config.yaml
n_layer: 8
d_model: 768
n_head: 6
n_kv_head: 6
head_dim: 128
d_mlp: 3072
vocab_size: 48200
activation: "tanh_gelu"
norm: "layernorm"
norm_place: "pre"
norm_eps: 1e-06
positions: "learned"
qk_norm: false
attn_scale: 0.0884
bias: "all"
tie_embeddings: true
parallel_block: false
init: "normal"
init_std_qkv: 0.0198
init_std_o: 0.00496
init_std_up: 0.0198
init_std_down: 0.00496
optimizer: "muon_variant"
lr: 0.0072
lr_mult_o: 2.0
beta1: 0.9
lr_head: 0.0043
grad_clip: 2.0
warmup_steps: 200
schedule: "wsd"
decay_fraction: 0.814
decay_shape: "linear"
final_lr_fraction: 0.0
batch_tokens: [65536, 131072, 262144]
seq_len: 2048
doc_mask: false
train_tokens: 1128000000
steps: 7522
dataset: "wikipedia_en"
MLP neurons of a small language model. Each row is named by its layer, matrix (up: input weights) and neuron, and shows model dimensions 496-591. Each number is 500 + 40 x the weight over its row's rms, rounded and kept within 0 to 999. Numbers have three digits each.
After each neuron's rows, "fires after" lists the tokens most often just before its 100 highest values on Wikipedia text that the model never trained on.

L2.up2908:399481475497473464511524509431551528507540503414491515479466487481484496523517482529512439457496492492451483511485504483506521569484495548480527489534448506567484479488454485581513544516480495534479452421497480567518528486488497433551489503480568549433506484418477562510455404464598485473
fires after: " |", "0", "1", " ", "–", ":"

L2.up2146:492466517533466506412435487538492503444475422542530431511475529451561447542526521467538424523513493556514440523412553554467538549483526539548530441488471558499477496491413517523500474524538493468574504487530504520464378561547556524481512564526525445484548504485440437531513457542530413475
fires after: ",", "/"

L2.up118:519462455507505492576487473402450526535497485543514463524523521466482507534514498527526424446502492468475433515495467514450545527403579477501525422540489483525534458460488528472497521514506502473554518519493509504499442474517461499515544525502483462487593518513471447482467488532460486485
fires after: ".", "-", "1", "6", "2", "0"

L2.up703:494571534489544431572528470459511502614509429453467568511485508493560498439490487502546491599478450535506512479497491484527513531488507453525501382495495546473567498515453450607460516490490501460562502545554470436493547487513598523476422503482477482459470486525470471487451481583486522487
fires after: "\n", " Year", " |\n\n", "|", "==\n\n", "===\n\n"

L2.up1455:526543486511545519578471471468468523510524450530489406524559525456521485596548472507440458482519545526475442537522571487571475517477607481478526524517557520479481484577489521456554591562456490448564556493475458542493463514518521480411530548531558511446514412576486615494552547496567438418
fires after: " ", " −", "|"

L2.up2950:512465472541522580547475578496429499537508468526430471529513429459540560573521471512555489485510510580415493498459488463475469501538392552504503486440432476493551533487483495430483569457576472493456442509458516553512382481515513592420459543458615526511520498551518428555508501474505495535
fires after: " |", " the"

L2.up2434:470468482422479568487457548479450451505473461491533446531500482478496527387529482452515487475467503465491569551585565478551487456482456486521491514459488522555551586573561506459449497527462445583482481452559552512518531536514484468530508496522554503489556472544486460455452476509566452513
fires after: " |", " ", " Gold", ";"

L2.up1682:496499625456509480467507416526461526457516501441534533514567465425550462565497510462471533562408469502445557489490550533450513436448521435460454533514447556569459563518463558471444409490510577518462565528516501511427538576400529463453576453482457419532492534470516545517491519478473441556
fires after: " the", " The", "The", " a", "th"

L2.up2218:505515524472531533458514481481499544514472504526545506510505400463402554452420544485488468528458490542487536463525523555476497565460466477459419473480416444562475461528563514466539489527533541573547567535498550521475472464518448509509480534461468511516454511427466518409519483534552606545
fires after: " the", "The"

L2.up2806:518546426471510469481443584493478502582548490550471526497501481479505531478527520505471470467455428527459463545563468439529524539488569527460541450503456546485564542427509481414526441454467507449542547480497480471463523440492436515491536501481475560514447493506494544508513484502569498478
fires after: ";", " |", " ", "0", "2"

L2.up1658:524509506484559532463533524508537509501491418457508496523494576568531499515500531461524492497507559526458551559521533450516477420544409442456491512481506507504495463523423504550402470459459465501464467493541478519528528490520531523489482473499530505600491447525475502519456567485544541513
fires after: " ", " and", "\n"

L2.up1042:532466538479492531479449548469488583497567430578504491494491419460474529500492469508471477508486468522505475512497474527442454444465558512510472447445410532475517466485481522495522487582492469466515475585492451595508473465492472523513462585486594517440526487536456593453524469511486405446
fires after: " and", " that", " the", ",", "–"

L2.up386:527494593493516564486477530422455439455608528524470414454565515491476544531512500438437444456521568639482471408524534501465516555465470493471507496485502514487498570535524529465547536511482480559590572483533532466449466481535521460505483554490461455499497484502526533570500515493513515524
fires after: "1", "–", " ", "2", "-"

L2.up2839:546485508465568424547505575530483383442526550448499480493491526530518514481562453528517465487519452431444421518506548577424507511494482489517520514473534509491466513491487496541520462489556509493465562461490532549498526475540622534501521499513566524467513503505456486545511566504572562494
fires after: " the", "The", " The", " that"

L2.up2209:579464498489434538553486530510437465475501441498572507507447565478438517438534520471487467535527472523465369487530455476496432478439457474536514529570494475414592465500469541500438433523469538501517543499506507573499555464484522482474582488528479598499455439536524479521462511548559488522
fires after: " the", " to", " that", " The"

L2.up1169:469492503538487474556478507509426566502520499482518592569479536478508464513430573443545499488528475474452509498423504580512483584535517529451481531526407455440487522446504496525482479509503539530485465505518501495444473522419475550543526572424532447462517494502506500490534513474403432567
fires after: "|", " "

L2.up2481:536538483524515540546449563517456488507453555552445556475435443492513480553555514463406452465514412468435520447520511504506539520532485506532500484473511468489517463508554535459483494487499498533523521484594531425517528492483567506551528480558515523476463510510455504506527467526579552478
fires after: " ", "|", "-", " −"

L2.up2363:496499476576566497472500474526498560495609520478528524550450545492570487502495466568479508432518481486422392481521494511438486571516486559506498435494463542536479423555441459531518591566472444493482494387480497512439562470467477482437490513509513443503503465511457580505454473402596476457
fires after: " |", " ", ";", " Set", " —;"

L2.up2407:507401445523513469495470560505508492427531489533457524534481584441542509615451439465554475441545495430411496507511526540446512541481492479532539478478519522442458472443445462448505430462502511416541562454548463515515462546593485554529479493511512432444532500500521486509446529510469468563
fires after: ".", "%", "8", ",", "7", "6"

L2.up2130:470535457458476491526572624573459504498566488521515487534546527474523474507542482568471518505478465502399465472512571605427471560462486525484474482491478428558519535537441560518437472485453504475441463531442462529479545417465505491465526529558469407472499471545508522507502520514476518558
fires after: " was", " is", " been", " took", " are"

L2.up2892:550502507501498520570469458556471431454530524441500492544541473507506464539423482517471464550485465529472444536472496501432399516495509429482510588510508522507523432535481627557527474494494550497523511513439486556439584476490499526526493538475589496460560433604520542464534502497477493437
fires after: " the", " ", " most", " first", "4"

L2.up1710:474544479450550532527416465513402420498476498491484546532449459554596553526517548504512483526515424515494433527573494450519519492415458508573507581526508443439509554557482485498519490471563478494510510516552518550511455543502520489552471466531486517539517480511472477555413541481468501436
fires after: " the", " The"

L2.up1323:499440470439538473598496451534501529439499483467573546519514458438436496501464522506601477556496477520463498506477468495444496477463557497509568512539438520453562565481434479505492442547520503549517527575461549557522487529457424556478554456462563436513468527504490508511490497528517535488
fires after: " the", " The", "The", " \""

L2.up2522:535482557491444473441531615539541538483449548425546460539481477516536411553560539621493423537524485451526463507369467532489498561449532539533527467457451528564548558432517504561498470474575587456492553578464500485488456515501397545519462455466515471499497426545492523541543464474518462525
fires after: ",", "9", "0", " United", "8"

L2.up1352:453493496464447469455566490488563511431409484470571563475457579537501484560491554560518454509471482569571467451558463523470463533532458501440491478510391479526518497540492579470517455458504478482438431503483509462477545494492505566495519477459571483548495453493551573511505487432482528545
fires after: "8", "0", "1", "5", "9", "4"

L2.up1892:517508462501508454540491546611460513511517562531606475466493427498520563437526481465542501558495469545429499532456516507442452478419405544505467497395475476525580581548532490430463395497518604563559473480580459596516521459482568562524493547521505439481457464516529504516470515404452475492
fires after: " was", " became", " were"

L2.up737:503502488460473561500462445495491497529387438588504445511464514488492453459533512553587570493502487540480490480480495500505556521529401560543476445504469460525527539564439513487546544463528488519478469444575533557480539477534497447509555571514615551475464492495488522516448530445498504501
fires after: " |", ";"

L2.up1828:504533544447551488417553500552544484521566478532550384515551428461469492478542473463558391538399458516515490515544493567510543531512528473534537459465488527462486493496491568474415494480472488459503531497482478537517445480495537553429544472499538486461564507496529491518527558538456521542
fires after: " the", " The", "th"

L2.up785:492513503505501485476422547469502528509567515471499466544408520473569450505586445500522372500523519517518562505544530482458491524459503549493524444519539518501467574480487581436504424456505489595525463531437579498512520505469443473507557526537496493513451452471493523448569543514477498531
fires after: " ", " |", "partiet", " Ajax", " -;", "|"

L2.up2484:432510569437514480478479427515490434504520525458488540529513388470519496394490509440526527480480473513520542413459412467504499445520490516500464564532518467491447497555516509481483528522468487563572513593437498542511523455547400530510542505454437547527514497473477531450482562482460558469
fires after: " the", "The", " Women", ".S"

L2.up230:576494520588451540446449451457510521497511486555484519507440529505467454503537522546481499539571536420526536474545505518513480546472493467502537511538463457529485423530520561442461507463541505496494439503523576477475540471471450511492494541548531506471470470497494527556487558524469468506
fires after: " the", "|", "-", " most", " |", " •"

L2.up1916:533488516467457516490493497571520546456454474505495524501484557479450453553473558472516391432427497453501528466548487515476520517487566523518509536530485617464539562518426528472475407551526505482539502515481521505531498489523437431556419530579502464537526424505528515513508525459550468479
fires after: ",", " "

L2.up2661:555532478443577455511547549468562493504530514509505505477563421482515474478528476465511444475530510527403524482538466480461454527501476498492553531392586517545443498472484436493484443467529527496464494476500562473444548490515496455506459552478570484455548441429575503427514576517533451590
fires after: "0", "1", "9", "8", "5", "2"

L2.up1845:435561502491500513460514489493442481517465557469528551475518459436455486504516490572502559535493540490463457423455530516496496537503416447406538528530530440520488535560496461517470559428582536493449516581502553541527454511543502516496452584483560452478502517457478476493540517551499442533
fires after: "1", "0", "2", "9", " ", " Total"

L2.up1046:448532521524467519515486578449522508564533496438495506545465454488554495520511490505503516489499509453499513456482460468412499510564527509479496468483445456497546474525499536553622560551507532513509505493545481513490514584473477504538464538527541492532478410475506566476482486460444519433
fires after: " ", "|"

L2.up575:464494527487461555493489513487399471521503438493526567507422485527514445555456529431486485605538450540511494448546465525484470494504559518518481562502561450444467500495438500446501483469465477475552483495563512437495501487485429484491573530420517481509477465515510583501481536545510523507
fires after: "-", "\n", "|", ")\n"

L2.up2587:561496504441491408480436503471477436560503497555472524545441596488512493470444429528500567491518493513472526541502535490526544551555413441522435508525575500500519486468493539579429477567550490507510493472522496492439535528417512502429536570492561480498560528480507519481467540504488456552
fires after: " ", " In", " (", " in"

L2.up1444:467510535493537447418402468455512449554548535520477496472508528481554482453441569536427484524520467472513486514614461469437516545475507513523533548492582505460469581536520471483475444568545490592486529482427593576497482510558531448516498543506493458497458483521463559461522544551482510494
fires after: " and", ",", "|"

L2.up2055:490492515472467439444482463439460508404512463509601450519533386486539461562429539471505480404475514390550500474471572431502479532573507554523517465477446518544503478536494549550456533514477506534534544497485518474460422515540463455493553565510564458478516498540527521547510479562531473532
fires after: ",", " ", "7"

L2.up2790:539513522539514530570467476471390563512475538506479453533460523474539430455483490525510519488479444516469495432533514485498425477507478572565486547503336483486519529506443502466516529462409510450503533528453545455507568426541574547496424544516508526526427467484516499462411545470507546482
fires after: " |", " W", " L", " ", " Pts", " Year"

L2.up600:436486536513494453409599486425519553517513495481515494446520483519531473496525482429514526543472491548539529480533471552460494454494520454436541459494487514511520586465426448486477402497534409472435491511497524548563456478523525515566444567477526477481439555506521496509526512459461528532
fires after: "9", "8", "5", "7", "0", "2"

L2.up547:519544564413503494556472434474541483487489446431532494514533535503534501520492549504506502461479495462510620531541511506469523489479580462522438495494582466447493554531483523537453444507528471556568486533554569537447514482552522457547461478516477591504541502537479559508507526507557465553
fires after: ",", " and", " or"

L2.up2308:504439526444530508430508488462429517493543483522566495567558593470579422486449480446513561535469518544468469504546518465424487468425521512539570449568482482483457465443552494424502479466489479483550508511533490520501469450490510530429538435506555491511514507414512486522524520447515506545
fires after: " the", "′", " (", " The"

L2.up2071:493565438529522579562482488414480485549549533520473538495442541564502514564554492489506485516479550497425456458519459524492455443535501499476477471525428549440535508549463471430457566454535495491492489479553499510460488535514602562443465555478486531487489482535510504522465530491536529496
fires after: " |", " ", "|"

L2.up404:503477503477474503423501487518486514587450503521480482516515509575514407548483491461469512502491431558548519489501613555493514466422580541477515482525558536451566499476488485541446411590551499499546493492545505545530465521426543541485485420516407547454521498435497514473464509567524475512
fires after: ",", " United", " (", " In"

L2.up1255:474494517529514506493436549517481494401481473479488442532535520420480515563479494521560501485448463509474466544569484422376581480478490516570456500520507540531472555480494467484505466526494522488576492464463545508495495486494535491521513491553459474519533449549514552480465520463566430456
fires after: ",", "-", "–", "6", "3"